Part of a small language model's weights.
Size: 8 heads of 64 (4 for keys and values), MLP 1792 SwiGLU, vocabulary 32768.
Architecture: RMSNorm before each block, learned positions, no biases in attention or MLP, untied embeddings.
MLP neurons of a small language model. Each row is named by its layer, matrix (gate and up: input weights) and neuron, and shows model dimensions 48-303. Each number is 500 + 40 x the weight over its row's rms, rounded and kept within 0 to 999. Numbers have three digits each. A neuron's up and down rows have the sign that makes its largest values positive.
Before each neuron's rows, "fires after" lists the tokens most often just before its 100 highest values on Wikipedia text that the model never trained on.

fires after: " was", " is", " are", " were", " been"
L5.gate666:488445511485473553428471581476476481512502423574511527502510501590551473533538524571472510509475483557500520487554542506450479533498543524468522538476512516529593474494435510472502432484543427485481479475532512475549488478488493482507507499521411472506549451540531473501565496498583504461471501508471548453482481438593511515501537494501464496506517458535427521520522514461530529497539513580430477480526477473519501530484467523547428509468508406494545551526490439510458436501481497546518530455468439469457505529497536495531525464492469486469383512475547440557525487503473527507583485456559479558516492490515468448446463575512515415460508522499547510537494443468449488482516519526506468474488416505542382507491535469509515420453482454514511516528512554537554494483502444
L5.up666:501477519531480558535455492549565451482436522420538519435480550434500419535495509507518578464498512556513467511502469516480529491578509490512509530458530527483443474590510455567483514514497603487535481466484507510502467583474506589453542425512489481455531486503519475478422549523547513483485484527526440519486447524530566465434523442477519491510523560502373509525486507517506531469566545459460485500571553522527443527462506501480513403493489489544547531544541448485434557423543538553523486543489492559497395452548442475505475525436506488476485539527496478483570436559512524454476535446516470457511555494471573490524412448516515438539540523500412567522486572514444468482495501521529545472510482515573526505532495491470448498445453449455473498519561586496519500476487397

fires after: " on", " the", "On"
L5.gate387:480513508493511547475466575549543545450425513524489574507446492523480535515463562532483448468467571469496528510485519547424502407476509502486457488551523516461494528511528525528552555541522528474439472438501487460463565598479565455511574521488490508478480546466495499413431493514479473486526505501473577465516527464528541448417539511508498482519466512487467482552470443514483453493445569480487526486508518538514515460445476497476492422453536571546469567410459562524491474534478487572511561508503436504439461533478544479464488445504509541528540495467502505537472523524532466475582474448547508517506440478457467522535507524424489476434498479525517540509501455498473412421475568445519488478541536443456599489507536527480470539521445494532536507476477580461520483516450496
L5.up387:516513517380472530424482475507517485488465544421467507496541540472529536426440553530445471426459584451556554517502528571561526491521457474468501500523509469447437465539579542520531510591520585473434445495478435439511488553375491380544459503459524537493498449500484548530490466426592495494501473539498498471488549536558523432453545482482515479520438512497460465543487434456482508561457451462467483478476484508545480494489505457477523458469512493524517528491481508531527409533500425535546477446585468464423494517501540452513505481509506438497521529412475511482477509448542540492498516496464502486555465504496426593502451462417451441472557472525493497490456505475409533458473524477515554550463539471490538500493485496519520511530459475491503512442556567448450533536523539

fires after: ",", " (", "."
L5.gate1648:514489470509576484500522433530523461497393469513470488460556576564480492522589491522550512539525511540495488507520494557559582529471577524538592485562500520522451538501504453529484528501488493481518553545456563529541533480447559526475575510477577535500507461464516504477426478497520505483536479519442535536424506527526551435525484457522457453509418398463481533478528516554570419607544527496434495542469423513461527489498546488486475523465514456485466496454478473504502460480437392479425489599563513518436461526516602563457412536468505581484547484537507552465517496534513441607497489467557487430460563427527452572453504486510551498555440576532454528515576533542475539472564487534520504406535517472526442525512572551503493498477473525502458556556499526469483465437508498
L5.up1648:488504520477530515524504523506562496541448531474502446489547437505492464476552456558535537479527523539473449583536458509587515527537469492512496513441534599542528544471489580558550456454451492507476487570531490446507516577507586605508459502545517448461505510501509414556507546486468527530503489554506527457485458499533459459518563505502540453431421520469474474515494499473493498512553463517502483492461593467474557475519519506505562549489443487494606519536437530555526558515484573520494507557508473490471485527545539489486545535517507465517453525537538487431505531444515488456554602528514558511455539525531436502481520502525604530521509473501472457460566494553546588480521457536515563508548520506579527526459489419505446551450497503416476432476494526508545425496575507

fires after: ",", ".", " (", " which"
L5.gate385:553523544510492533472628525505558455529555439522499491366542480525501450535631507546484508539521543521434479509562556556495593467435477463501489568469510462439501502494588537527517495508547483512518549515483539488494490479532554557519492528475567577505503447486540481567519461444533566495518495475484458538503479496383509437572514547512544514485491484504491496496563431512563526545442552508474466607491464427531407505479526511451480480464511473463484436441483541536481435488446528500420452516495471489454481494538453531460531479468493469497460503526473512568467461533480509534503512437538504517513567527465482472567543496524487464527416552526473543484544551413535527433472512499530512467593516425573557560459487489554459485508506469451579534441516504507499520517602498
L5.up385:514533484468504436482487530449524546518481523503450515548488485515423540461577507507465478513527553536451529451472491440559536496507485466476481533476438468500403521478404486518496400541591483602536537472508514456519462452482444501495441497467529503550550562504503452440453533502538515513474481487475532470500514431519509514409499492474537539551427500491450468454449479424518467499493524536524469576450523483540504591580535526534499498496553457570467531457547542461514487446452541520490522518508477559485533523579454547497514500564483510525502509489532549528579455514544498533464491481525434566548489479468530438493475509562549496539423557532564481537507511510452484543567558526474516512585499473511492493467499536487509471537613466518493553460530438557506501548544491

fires after: ",", " where", ".", " when"
L5.gate731:505471538518518468509432503566527488468490452497486469500481593545497512554533511497543467505510481536486476513515534511535436537483469529511497481395478581400536523510572503536570501551472476476512439473528495437509481461474511566565486559502586484576503470514557545408476533522545539454505529516430545479519561478496492493468464465508521496456451532503471422498532491505502492519557485483558500462467521496538447474475500468533561411516437562507559464504497430510486529496521469491483514462545489495516501498494517497495473444487498456523608402505407537550498486504408497498496548469467599525462510529495515474516546612567531455463599511487532534521597529466525547512483482526511484528532543462550477521549488471541509469449508464477556536415451430535584524471543489
L5.up731:480504495453534499454518557514459459481546462537553467529490483449498498474442583437485486538478445443497497496511471565439491457565521453521389478511452457555517577450481442512541510463555447489447439583522482549571470515460509472476531451471536440504510577503458418473518479498494553527458514540505442522510497497496471473498451505413432443545491466470531490561467513518522437505540542450529504630502468490560494537607552540516467487535508499464586480551493512480503563429531520550464430504551450537533517458559497474503496483578556555431434458525545473560533496470523482472421512462527505563459508429468506530484541539462467540452453553475495512517489502438515493528524451513547500478543552507495506478503504504425485510544583487510506483508439551568529491526480438

fires after: " the", " The", " a", " most"
L5.gate1174:507526519451503543459485555551418456475491502490511471475532525518572412475413533489534513509488527468503460531494465461530481479503506498503445466548478513505457489570564516534483576441529496541540526486538438458502472514497523532504471466421502482429528529549497502506567462437549467500469480551559531563560526523513427447541510540536486396545545516434542521551561473486477436449493523415480421522460500484630457532558539485525504517516465452502474447551509465483460507498520488543510485475477469502456561537483489476542513503510547529507475501573505497452451465490488528445576545415550527453485463478467490553517532467498456519416530460454476458510433492463554534446415515511460461480459507545436475528506595511459517604468522474426482543564465520491523451503390556
L5.up1174:444476494500445575526516459481462483540470478463539490518411551465532556492415481463492464454489493410518512466480525458513530498502532532563479464474543506578512511477533510486559478469539476508462520499532454463547487472534517484431534506560548473428504558535507505516565529493559451572579456409550474517482526465511473392426515542582496504554530493486486517452470513464577463478439504494489443465490504516570531505431478494542477513465437503501518434515509464506508543529514471529492479500515491490468537539462385450553466489436481549530524498512509585500455520496521510463427525467497507485545448501504441510527493501421474480474484458471508473557567469520508504500455519568478533479468513548515492580558452472506455525450599539498507452459500482470447540579525406

fires after: "1", "2", " ", " In"
L5.gate20:525410413500486484551453531508526556506491503506640505581450455526423556502477495543519580561471570574442468568487497565522465392515507501487445481506506499496518511554496478505483534448492465488562473489513525505533480490543519523524461523588417471532472540469511402487504542529474522560501546486486509493577524471523478527455478517527508528439499563474437509522463531535533569458483534524428454501471486502544497480500422453471531497520499501498558518526489535542478522512502439480486543516555551546446462521462566488471484558520532473454439507526543548521524527458459468489533435519536499499582497544532482446499504461480506453451477456555511463526528495484496456523517532484481553503455545418513543498504483475481485516496543568425423471501555468549534458506473535
L5.up20:491501505474442555529493488483479492511486503466521491454544505458590452466526516527493453456473478471495555468530504596454499500505560524494540456513546490486536454537518476452511550543462453537557416509502566532474544517522482552501496466485537462500527546429512485445441519474486514505496457499552496531506489438566495473549536502492466476563450518490448520517488531610517476563478529462483485562490464458580609566516554483476490540516516508508495525462530516479500499431477510545575524523478543414479523528499442508506438476480513550471565541579529529525512442576477525560504529458467464550588571555545515473504515535503561448506499513483415522508532587492454491453484478504519505509530507566427489496560489449474551483504521516520546465544514568549521494559483521

fires after: " |", " ", "0"
L5.gate1669:589408558510542537456480504508490439458510563434440477523512551436510517551453507464451462500551515540501510481530441461429483532539395474496482456494526542471498455505436432522443477504542490536500547464509475485523523482426420465457499458499513464533537588500478506517500413527496469513447480452513532472476512438477499447524516505515534465468483530496475498467514533476516490499455473539595440482496586529482518504464477493634443650487497560476491457479510462445476497517461510445438556454503504450505438540514418511482523484528510495485486495573492547431447533519492579557541520515515445479510471585515570471529538475440565515542507568527501482527499416551479485541514461548498523453524539553498600470507518442560538454497518480539514491499455511511500488415525495
L5.up1669:583471469516496542459492520542522492354439450479487547486499559502535469555477514589485520499552496483470490481552439478445482460485502478477471461494521453503482554532380460503500449502523494553484566486501437414547549513461458505529471531536470434518439539479469496523548533518450480502445548496497539544477469512496568486537495515477504459512493472421490505442563452507557438514499508528558470573534529494564519441470586490540507611460490535425463448518504526504499533501485501450463497485506533539511455485534499430471529434464486527505462436486547524505456474517485518536561547445522481556530521514524528520487535484460519439607522474516542516524486424589460550467503536481557528505504515516514613519503474503521532473468549538490489509517456451553542531399514429

fires after: " the", " a", "-", " an"
L5.gate510:481443458401471499453456416558478508430419517503508451493510493516522520515391520511471461342471465504530552524496480507473490500465538515482477559490529505503438516425563474549541547578501456606445564476442456518473552479522408479568503474425447521446476477525511462489536560483585511452461442555506465431578521525486461487525514456491542434478547489505503490434471463509496520436401519605485527539471501534493500526535442517492427470523506527430485492478483465534516455485518491450513460522480438551430552457558477478528501542538490430551491432491487452454510513498526525411479536429498526490497476533502512527478535433459537492494484470493508512480553585482445481471469513451451447523541536449462423450525460502456479481520509511463476516527471588567508513546506490
L5.up510:491455499472558522566535455491517482508406456554490496527474468521514536577496479492474467393508427531487454582502483478418487514498602531471459514512462513488478540479473523416430558534510519503448543484456414478500518456603485462541505471449488475481510492619503484494481427470553397510475456512524518521512613486502480493538459484488485440542487503485537463536539504512524472487491491590550486473483437499543480532547487583501466544495486522435463470502562529514491488490469530482580446525529474558491424455559567559510443554500542508546503487535437489528517533514488566434474498482493512479448445524507462437505550522507547530476479484489416448595487553560442502535428578448482506496555535451507414422477443500503452517498498586484465470540466557516489477508499510

fires after: " the", " The", "The"
L5.gate315:385477507536520503570483554547524535442523446552489527475528495501515548562472494518507564493466512395520528518562471496511476537563518474504487486446489513465551530505441490569518542507438475446504411508473483559522540465482573443461584514548480571438467498494471542462510468494544527466540544524505528540570585482462451549445429514520508440543529500529389524547495508558473467518456488551428467425446518481478503495478527536536516480473490585496520507529534447487505503559497477554487451523432385516399429488515553448530446517546523494534439475540455512476497466475478511548575475496557486456549549481535530528463520441506498557465524516521512525509523519578456544498516434513558478581487513496461583495453477458508432501482553553473525459543492585533456594477447509
L5.up315:433508523488476441513489487511548520529521457534527443457489521556473513519449523466514448527522482472497492553456528579579531456533521486421467488506481449475517506540518537503435469475578513540489517509514519415486542522405469552488517482529458511423509466586435481516522476477529473544590508498462460496496550439503518552453508542515496522583546554467482516442552503513445441513523490506499414496449463460502519467515451561466534514424461511495489570453430482542499453524528533503429457501530516543448437497516546446511482513508464488503444495559492526439479595526534532570493395454512477501496509531567497450533532501524573464496462508569489506508579502487526473454569531493505558483473526542476590514498513488551458542460512473487484473491503518426499497492505477

fires after: " ", " |"
L5.gate147:511531505521547542515489475479515583503484491519486487518518517447491435466512472512507511527403494550467471558464541478515480483494495600557550482495429479488482441575496555510529540426520556521504488467534459491462463542494540495500506512528466491477477446507452448466482556495568482509517479546466469479482451497431523508542507598467483584495518434494484507453496525462491499522421482493515483506535522534525480504502540531489473560516400589488562487444518490454510541515609498515511572399516566495464468496438503520504487525513455477419518528488544490499455449486541476519505512599501512509480529507467435438537539470488566499551542458457535529418459485490584497545496479515498470532561416550454510447590455466495461539446597491547460538473513494528487497498575448
L5.up147:467501505503443532535514443479542499455487495463536512525468499531423429545460454512456491476412603549555443510519518460491513490533519513586575454540484446495500544547499477482482466405544555561469497423537557473495502510550469444524466518448449519544457410454460501454489602458475512526501521561558411483423481470479496444531479485476469535565494411491475537504548483549475507533492461558513443505495478534493430577482457479476476486522466507476484524483521492473433480471556441487527531477490488529498490533526421424469530433490504565442458518516551442510468529550445510529468448579520522500463531405511545518463567430485503436557478550511483560467468515536488503503461470481527426469456483484451541480488468541500457451526502531511413545485495458517535554487516568

fires after: " |", "2", "6", "4", "7", " "
L5.gate713:507422547537523522486495476469427624492497516532440539545526563494485476505513496568504498501494526484527524525534440451547514520507467511479435425509559509524488512595528456479457482472534484439418517466520490499458496420582517504492469420475470507512522489550479508439486510502500528446527466541463464544530502503504482481561531505504527518529508505553492510481577529501554524529410532500509467484559511531490485487482482497526554589471496455463505495467428505439527445490509533528496489445486496529480387431515524529480504498536522516478525513475454477496471443496479504509523427467494574554457415490468433510526487471475558500447492427525499492488530477544495583544555543469523501519464489572559472427509537559546516545476568529475557537504589498591568462402520511
L5.up713:477468512515494570458488451486516465496565513559524449510538558492521482495444519433482492452526446473493494530527483449498471439525477528483527484495510419466503495514531603508525480566512494521519537508511417496516520518483518512449561505536493492533529437560541543539477482516490450535481550497473450495492547526486519496554489510510541492460480512526476423554619472486478507416542494569525532481524562524495539511511530523509435457530537609496528437528484511494489447453556489447474508497499435453442467498519487487499559544556552500462485532491488518526508526535507517520435518521442463466536466518510590442511501542521507469530476559486514567540506549435569488603402560492532459558523464502569433514491562433515467508514460480440471504511477505529512528454509562

fires after: " is", " a", " an", "2", "0", " "
L5.gate194:482510469518510472510468440541503516491560507472521486497541559544465536462488497541491432440493469523544489545515462453443508568420458524465513416481469495538561478504520450468531531460473506444516436613414476489495478503536447490485541567485515466525477465507474528513508574449516471474476456504494513535503525483551513471533456443568508535428493455448506526467518477513550513530454557544504551563479566466484508511558564518558525518576469482500489518502516481471481482533439534472517526476453452472462492457516453380533500541461445463588496489514450477528538576473465520522519507522505503525478560559482495504401477447493503513463562549498507465473475500510551469522498421478526427505544446473526486527523483462476408439478522508549436487472503544535506479470530456
L5.up194:488467487536397473489472454468467480583482492412485458478532542513528448435497456455469478467561446533506550437549522575450495506405491580408555586490503566525573544529582494492503530561560519493570469520489550478459481498550465479533521541471456486486605467497523488392398532444485397502447526492518447515550443501480514548502551503500552539515476504476471536480469498491541481501443598383461541556524536495465507542553515533507576465519478456518559474447475522526513490507467488506481468484498511506496490467474508458543524504522463554528466421562501635506437549531483473530456571597490534518458471525418451502444487470488523431466487519452582487506479514538513549529466521535483436483504480504499569548536524526506511561535531547531496492530459552501499473508561515

fires after: " ", " in", "9", "8", "In", " In"
L5.gate726:544468513480476575520474515471548487539461536455596487566481546508494546512467429489522511461487562477547463529543425550557420504547527512509561446461427498491473552522621511487595523567495545427458571512535488477467497452522489515486520443435494518522524524526472476512464481482559550535523503418455622590494538541532488504445440521446470489563490491432559550474532472519454455559576483499441477540464540521470536515515529449485505425490533457523593476555512471520397525507504479527515566514489495494473467534467541479582521449481501428522509477529505481563500449493511519529516545584490526477484563436499513472554473485469464498496505484469489536484420448503457502500502551528509458499565449457513449474519467546556530521488473499488587487483496504545457449518498502
L5.up726:496548492581520513459466579473503505475554531523517455491438486593489540465505439520528436551503541581492516487468505481507435481537509516482513491518503479446532527486475495495524420491540495507536475492504528568509559530517479494526503514519508479495527509463541453528478657506398511539497508442469562559487453497494572550489433567446489514548539456461496413519556516514509552452512529513505565521477492526523550481466534559505488541474509543484516459487403533539584612488508537542479558529465537475536548543544524560499578449493490441524544371549486500486514529527516518476624507534551496530456490514494504511543512516524546497520484544526434532460478485564545471512543558481488476500522472511477515463568563527406454536460470498544505519459474498439559440532524510

fires after: "9", "0", "1", "2"
L5.gate319:457517462553508411469526500482505457490425485512465546523487459521502487555528497504454495497537633480522472430444525527434526455489471607529494480485483514481463490519549553493457542479536441473563492503446446542470567478516449518470427466507479563613461583512530556421437469576603543480532404497521557521537455466478493536553459425474500456536546477478516476459471531574485474514501496515479534465498477480511454509464501492546525548465549496522563485545539479521453528452524425478452565554496528479462422478517512519514437467509514478479536502564542479496475539503414527536527478480589500442520463544502492545442528497541456536467534478481426535509526504491459422465428508509519433551520509430518486527509454506529456486468553538539503467488564528474496549516499456
L5.up319:481490524546500440493496450537469463446414535572483491481455455416487550536567468483488502494487467465454474516447513589458449466511553471489481532514452559470461516546491495405531534562547479494534476509416524545487516473559440452527518488534514432517474554462548430453430541477533540523504480472533488572526514471489474544512502447464509525456586466475472522514526458546497459522480565485449498493549471434452550550439568549491495523519424438480527467576510517500454518505485556480524526562537495522414463538555518541456518539571493465466577491553565542529486458484454527427479550522545517535502559530465526502499506508520532476427437490524504490524484466439450459465495461558497460590538494517424479453471532466480504495538561526493518518422492534520465469493481555

fires after: "1", " ", "2", " the", " in"
L5.gate1189:500474485526453488431505455507530497504654526490544497478487472472487497475494510542450529446528458515487469570448481497508504512509531485534489479494525534451600517470490557533465540547504462516465507552525579490507456483532517510515501542504479424460499527440503557505470538509510443440476467497464489567556485455523390458443540485531502525548517500534485474562500579541532539476465579468463526487511526535494471596456441470524517535469492461477521441510527443479484559563516530442462527492501464520584471522524480463524473535517469472589440409514509593576432515448505511574522533480501485538568510493458491435544549492524465487470501479538460460582574585430538496475465445491567535612512457476525467518493512478509464564468469490516505489476494540559517486513507552
L5.up1189:538523520501458485517529527519515540526581529461512510393494482462564493440487465530463527567463522532550527496529448540499509533527520518534542467457514474475586475533445528549514461512447550473510466543538477511472511537486495518520505544563481520536555536553545460495502492483418475534535579475517529566481445532453555540562506477496481470491416572592519555505526592454456558543489519483510495526525465539550532510490458481529531476456531499494530514438449536509523561444479477461479516554522526484496454442527512487488474450548501469474495559492457492532521456517476475506481503484550500489535547471505495546485513485536518467466521520476552448533513549626499487473537471474552528555480506540517547441491482498466483460462469484504537488499560551465520524565437551

fires after: " ", " |", "2", "1", "0"
L5.gate1256:504508491539626515485455522507460458472503460470467474572487509553552480460506505498543475513484496477540461515517489511494530448429506529489451504476489455480540521513478509443535463467504538439574541492562507441558470464521468479491514513510486546581486499476552457530513553442481507540492468486450505540530473494429542511534441445481547563413543487463493448578500520441524461498528536474479488516514531566491406492548425538506509495532482538496450406570469477466500557475524410484507559542455494452394525522536511479464450568420521522537481594500476519515515477544559523575574511470475484498498554483496496599465537502460556495562511585479497486478408482538472492465512571526500491474467448587475588472503500460549489475462523459553547432544402586481528508520476451
L5.up1256:454517414507573531517453424593493455442549455460456520556502580514544461464511526487484522512468456502446500440589538446480591458509482485457507506501462536508454502477426423571503570527452551532486535464474537501511524481458475446457492508485443545500428540449513507498472460409527455437462545518465499531494515442479570521513447447480548407470478491399563489513448471500545486470573511498467504484514527489536439483554461538482521539515470525507482439513444453564476486523535498526491528438492501504463496488505463432516544537529550495498515519560505483568505445529509465523477522520460522529483593428510517549499555516467577507484527536516526508611485477478520487460497505530531469439461502495441488487518530501536518498498525468505587476558508534461509520493561490

fires after: " the", " The", "The"
L5.gate1209:475578521553491434482572505517486586510484564530486568497467521558502419471500462467551554489494512554531443491514496526487576503455551495525462545493484510440480508506471476450453537469526529519476487486517495496478514521460525500463531551507487434404509512492520509538558481460451556570551496500570496498474494546533489511508463553449492509440544524437458553497526473395464484527503471512516425561478493520568531505502496505483469478449498511495450590493484473484540384516539466469535522434497516499458472511483567505499471474448553512467534488470485491503490545445423538495527565477533478538546531510526541551543478507506483477465488457475502483473601475550508518376441481480536495526506556572582479505490494574432447558465478523540473504478507427511457523409443502
L5.up1209:546486499511458495461484526398549503478597505467568489457459487551532579501553495506494524473444433509512473539567564479544439539490510510481502514482517501518543480534501502531522516499410528510480503455485486510551457491485506570466479493468477515429538466451552461481487469567465531500510580498533422537449510544566522492511482488562529460466451520528517520492500501435497467437472523479497420526477536495486557456566561429509577486543463530546487456531466464448472528491515528504489459468481510472433534526563494483525529457503523494468518461598475583483469490488515524527517522474490460501465502540454486430550559487508421530524484399439530485464567533427438536488459532514527547592413521469523418511450515563503477497520428534522454444502497534470467538551512529

fires after: "1", "2", "4", "7"
L5.gate1653:508561512547538504484523468551424567494546388533574484484578499518500517498439514535500525571496438479509456405589555529478403506529494481537451562559515465489526553547478481512512566446514554446516505529487495500496472513515478591485609457460516519501531521456515472478554465590464481525510495557558534553518552450428420547466529508437514537501478478456529488515555506558535464538544515495499535431517454517543513499509510521530453489479535475440494412536542498487461547467474512440470449514444541523519484540515546522495501489482518525448482584512521468465576513489537496448466454531517467452489487538461410595452570557545454565506504548511511521476507540562474543534541546494460618535552470476512550498581493514431518512522570480450506476516442464524558494447471559
L5.up1653:506537429501508540578506543378553468500504493519558447443499498470560563491474540446541485515395514506503539486430513534514511542494493510519500467554497524593503503494477493526510549471540457526480563509528481485496475536541495513522591490488451472424458534521449491462497457531600522514468477452528482529506528516466464538573517526399506501546512512541452493427521537581531501470476477500493495537479557444562479530599520502454581456579505453478491555592496467517522542539543556532499542490449569493487462478445477552520487577455450549501523473536492507531506541513539477586500483457534558508516527523542509430508495455535468516475516454479439483459497531463508549532546496502509460500562523513521516512476452433529453489520483539485502541464496495463539507535536522

fires after: "9", "In", " In", " in", " the", " c"
L5.gate1423:595470558556548525516528543512453519501570507443534512477461440511479551459500568478521478546428466538460499524488512445508455471488495537482524499494520464510439465478491459549462518487521509554520513470616444501503489475459482542485503551489443483555464552484481496453499564515501488523479507518590553452511552510471427514462531567496506486455425514513497502432487499461613482538536542502382504539527522557512481556536562498499429491483449538485464542435475462515509554503451472480476549522534399568439474564501570480483488526472517461523480456478543545482449623479485479538470588493528494541505491438551517517502533459422500482561501543542540523351504467531495494516505439567525531595479455515502484499440497488554589487551503546450561520509527529525493463518475490
L5.up1423:514588515470575526559524539531501480480509458498525551517508466548538478528568478495509469530483476494530490488457501413465424478458535490469450521516529528478501462443489443561523499456486542433442520468528480520534510516437480485524568526464466591570476546491468430464472515533456540493504549549497579516504440482458531472456443514509493575525476548502553495411518487481485574489464624455396446465465500440467492541606488502515428574538492533468493544468468472522537553509504485570475544550538492559461408462469525515509565518448487513492462481536530485503391521462518465467531469457441532566497497511453463524511501493488542446498531488461468506498427467514531550567509462494521505514434531505561543434545513521501477541487529471501525515508467607552448511507460475

fires after: " the", " a", " is", " one", ",", " was"
L5.gate902:539554479492488432489434461506547473500409521489513439471462558492521478491498438496475526450570544452476466513617565554455510520437528477439468514556611444573470499506493510512516463560520487494521435520549511462535531474470554477481458509523485476508574471538443490447484570495549468549433498495484517538431523480520493545539492464445436464476475506502531545470531463492431489455485534382480519428538510429450545514478521525507505481495571466543410462508525478551527447541525526490521538526468464458560505462530539389523459509500531520526454526503473579548539524535512525506546462507453429571489515446489571497568526511553440547569537484534553507530433463482449450478503565551521504488512554468514512494497440467504507534482527420437479515522510542523496534445502522
L5.up902:547486438522573533516445488450488481536377493537587472524541523482560485483494497457468439506525480562417582510505546436482492519470476504450506465515544538590522506499518463525581488501518493445475438491501531589490505507556536504488487494473480501434558457538496528488468491499471467515456488541477531528444458430480560537432513512519538412482442499541498479513496459527510511485549495454530522496590505480511520484533570498496573522486481457535479388570546491457502473500486496570486501591464496557527468541563454511485459469429435489565466422502482471499518497545527562555505431504528456518457499478504434509567560469462486580497464553575477512596462492496492552526544544506495542467552517495470443530549461490479523512542474451489486450544444486491528527478532531

fires after: "2", "7", " Pld", " Team", "5", " Pos"
L5.gate1664:490510512523522461523497437524507510500498535519565429471473523525509535475478542543492549519495543448514447457543522459520441454485493530531509566537480461443497482548452435461520491430557467518502500428469551504424484467449538492518523511542536487541472499516472537525513555526496534542562516582511469520505543519485466534464558464452505561490475538572548494467491507479481475511544535498580504452441510487486481554472493446446509487496489461504449471499508494457518568506518468511526535500524499503511403467515475566505455498435448441500514558445474429546517482446521464489480506533513517539469491433465440520458460487515439446436529550491480498485533543476547473548532544414505481557493508505461469406448468543580461541542477554527482443614490460536500456501516553
L5.up1664:524500525536484481495457507484525576556475498522527532506452524457575469467500547465516470504458522500495515476500475499468442538490476492507516498534438507508552488505509472466457470425491527438486578454553474540562475528438541518495464557516540528488475495471530458532545487622546509454484545474532421451493489534532559620500468477442550445496426467583467507533561586449585514515516513528557569523415512500509489441512547540512520496476510508412498477433486441514571578470510508474518533533410510474492515428552454501514516470496469514475518486528572501448557481534436480590558483489526466498440496492461453515508500494471498522441525459500529470515480533539551466503482500496546497573443486514466390411453422498566458610453470507393442503505481548509596532497473529

fires after: "2", "0", " ", " in", "1", "9"
L5.gate134:582477508512491483526498630515541523441505496535459515513458508454503554473497486604408470546551497485540545527487468467527489486537490454561499538509424487485477537568559524524459480555504547588550554495554559496568548400613490475460587394474402504523488518539536498470549584515447500545421470462579532524476514481502490529479551449515448505481469485482489490600539494472555439537502525525558545596496497514577440492432472474471516486476482511529494475530531500463519530531479532470545565543455510552545539464462465552488496542452511509545445520508562526480461523576472519510451504558522547513471522514471490518517509547538433478505535508509527516460520488504564447519491500441478574556464476448461499454474493447466518521540592438490494466595532533539627560515452565
L5.up134:541419559588519538546497473538597526494523414477487473577499496423490492542574487471525457517456479561539487483522474478525491534537408465419450456432553546443450534496503549517433472497454547452445506530542435475503545531568457555523525453455496504531454474474462470512516490481461523511433500478454535453474505554471469557544456520478525456460443497529551469567467545499476475576493463452452432521467482478528510503541508555535521480454459407534532476503568476562558513561506530517508486443475469527452489534493550525464523512525492523512496377502478443517526483463421515467564489488521488489507521523483555496513414473487496453540534581411499471501508474477486505409471499514500469538482465447421490503502540445489579512457563494579478459540422494482529518482465403

fires after: " ", " in", " In", " ("
L5.gate1407:481565549550479549476449509473446512526556567529519450467513506497546470398571494543502485519553453493496496531553501507522517464510558500530512460491480523484486560527438491465572516514477465552546550470593549553533436539480505528556482575581522531515475549505534443568527500531526522509565531494500577514536516484501425479567475515506528511457486530513512528463496444517475491549507447471536426548520390507515508502533510454506547517479464520515509546463504446432478477539449490403421524482440531475478517529508541520548487575451478525518532439539526466494536471535445510528541456477521494537525523561407506398543480425501473556485492505440538545455526574500498496500466523570468483569521457545474505460474501503518519474451561480492467477431403565568498466537489484
L5.up1407:508521500520515484454504577462542391475497547533476491509539510468555430537500421487538496476550533423518439477487532521535544510434543493493580531464466472513486516458536459492450488412441491535518423559514566476517450494486528452523490516441506531495521478443494562539463509563495425505519516542516500504478531447500460528469479563530529511493470474550450483535512492516492463543594494448445478510541531463598605524525482478515472470491446467514472472480456568548471523502490493485531476581542496484595527547500420469608490476475488518467517462504604556485472497526521486405458522480488532496517519502455481521475488526492552469547457592471495582448460626558582496516511508507507538435531500461446520449581516531465417492476425462460499422486486484540462531449460505

fires after: "-", "\n", ".", " \"", " ("
L5.gate351:576546500499445455488536473478534487520459494516584543485415542443459439581496551498492512465567480536470550524479458565586504522484522464594416493535488563497520534559539523421489490535473463487566498524497523487541501479532511435487506570523536529490475509566456484524542515519605545539421496420499528416504466445508507430508479490476506469447522451526436579506563510475472482507446512486466517493542496461484508444511532527478509482536492425487502525516528435513525449569571475514520484589569440475503523423513515501464481547476544573467551511506581512492456461490503561546442497465486436515542513512487456477506509533449472568566484522529549489576500500482480484476463567574503520566515454469536523497521562524581460493466432451555540509587557548447494498512437498
L5.up351:558488559446532478512563499477469412468516483482428503509507564471468515537561547466522540519496612526612459509505482498509459493498499488462436543490454525443492565488403527547504507481469499538535439515489508508485497571435406455527453478514525555463493482538497483498488497445498561431494550433551514521486552495524439428511516490533503554502463520514429459572606530436520417466546511499507469527449562492487513496484524474480544504534534493522455579465533467521502566466459493502540541492551455468487524547492462489516516505489474477435475492537492542470502540591547477457489514521477485503530540528543461551467579497495494486487524531478512539488495489493447501521550459523525471490505404406513482509507549530413470481540519569520423414530516490451514436480418551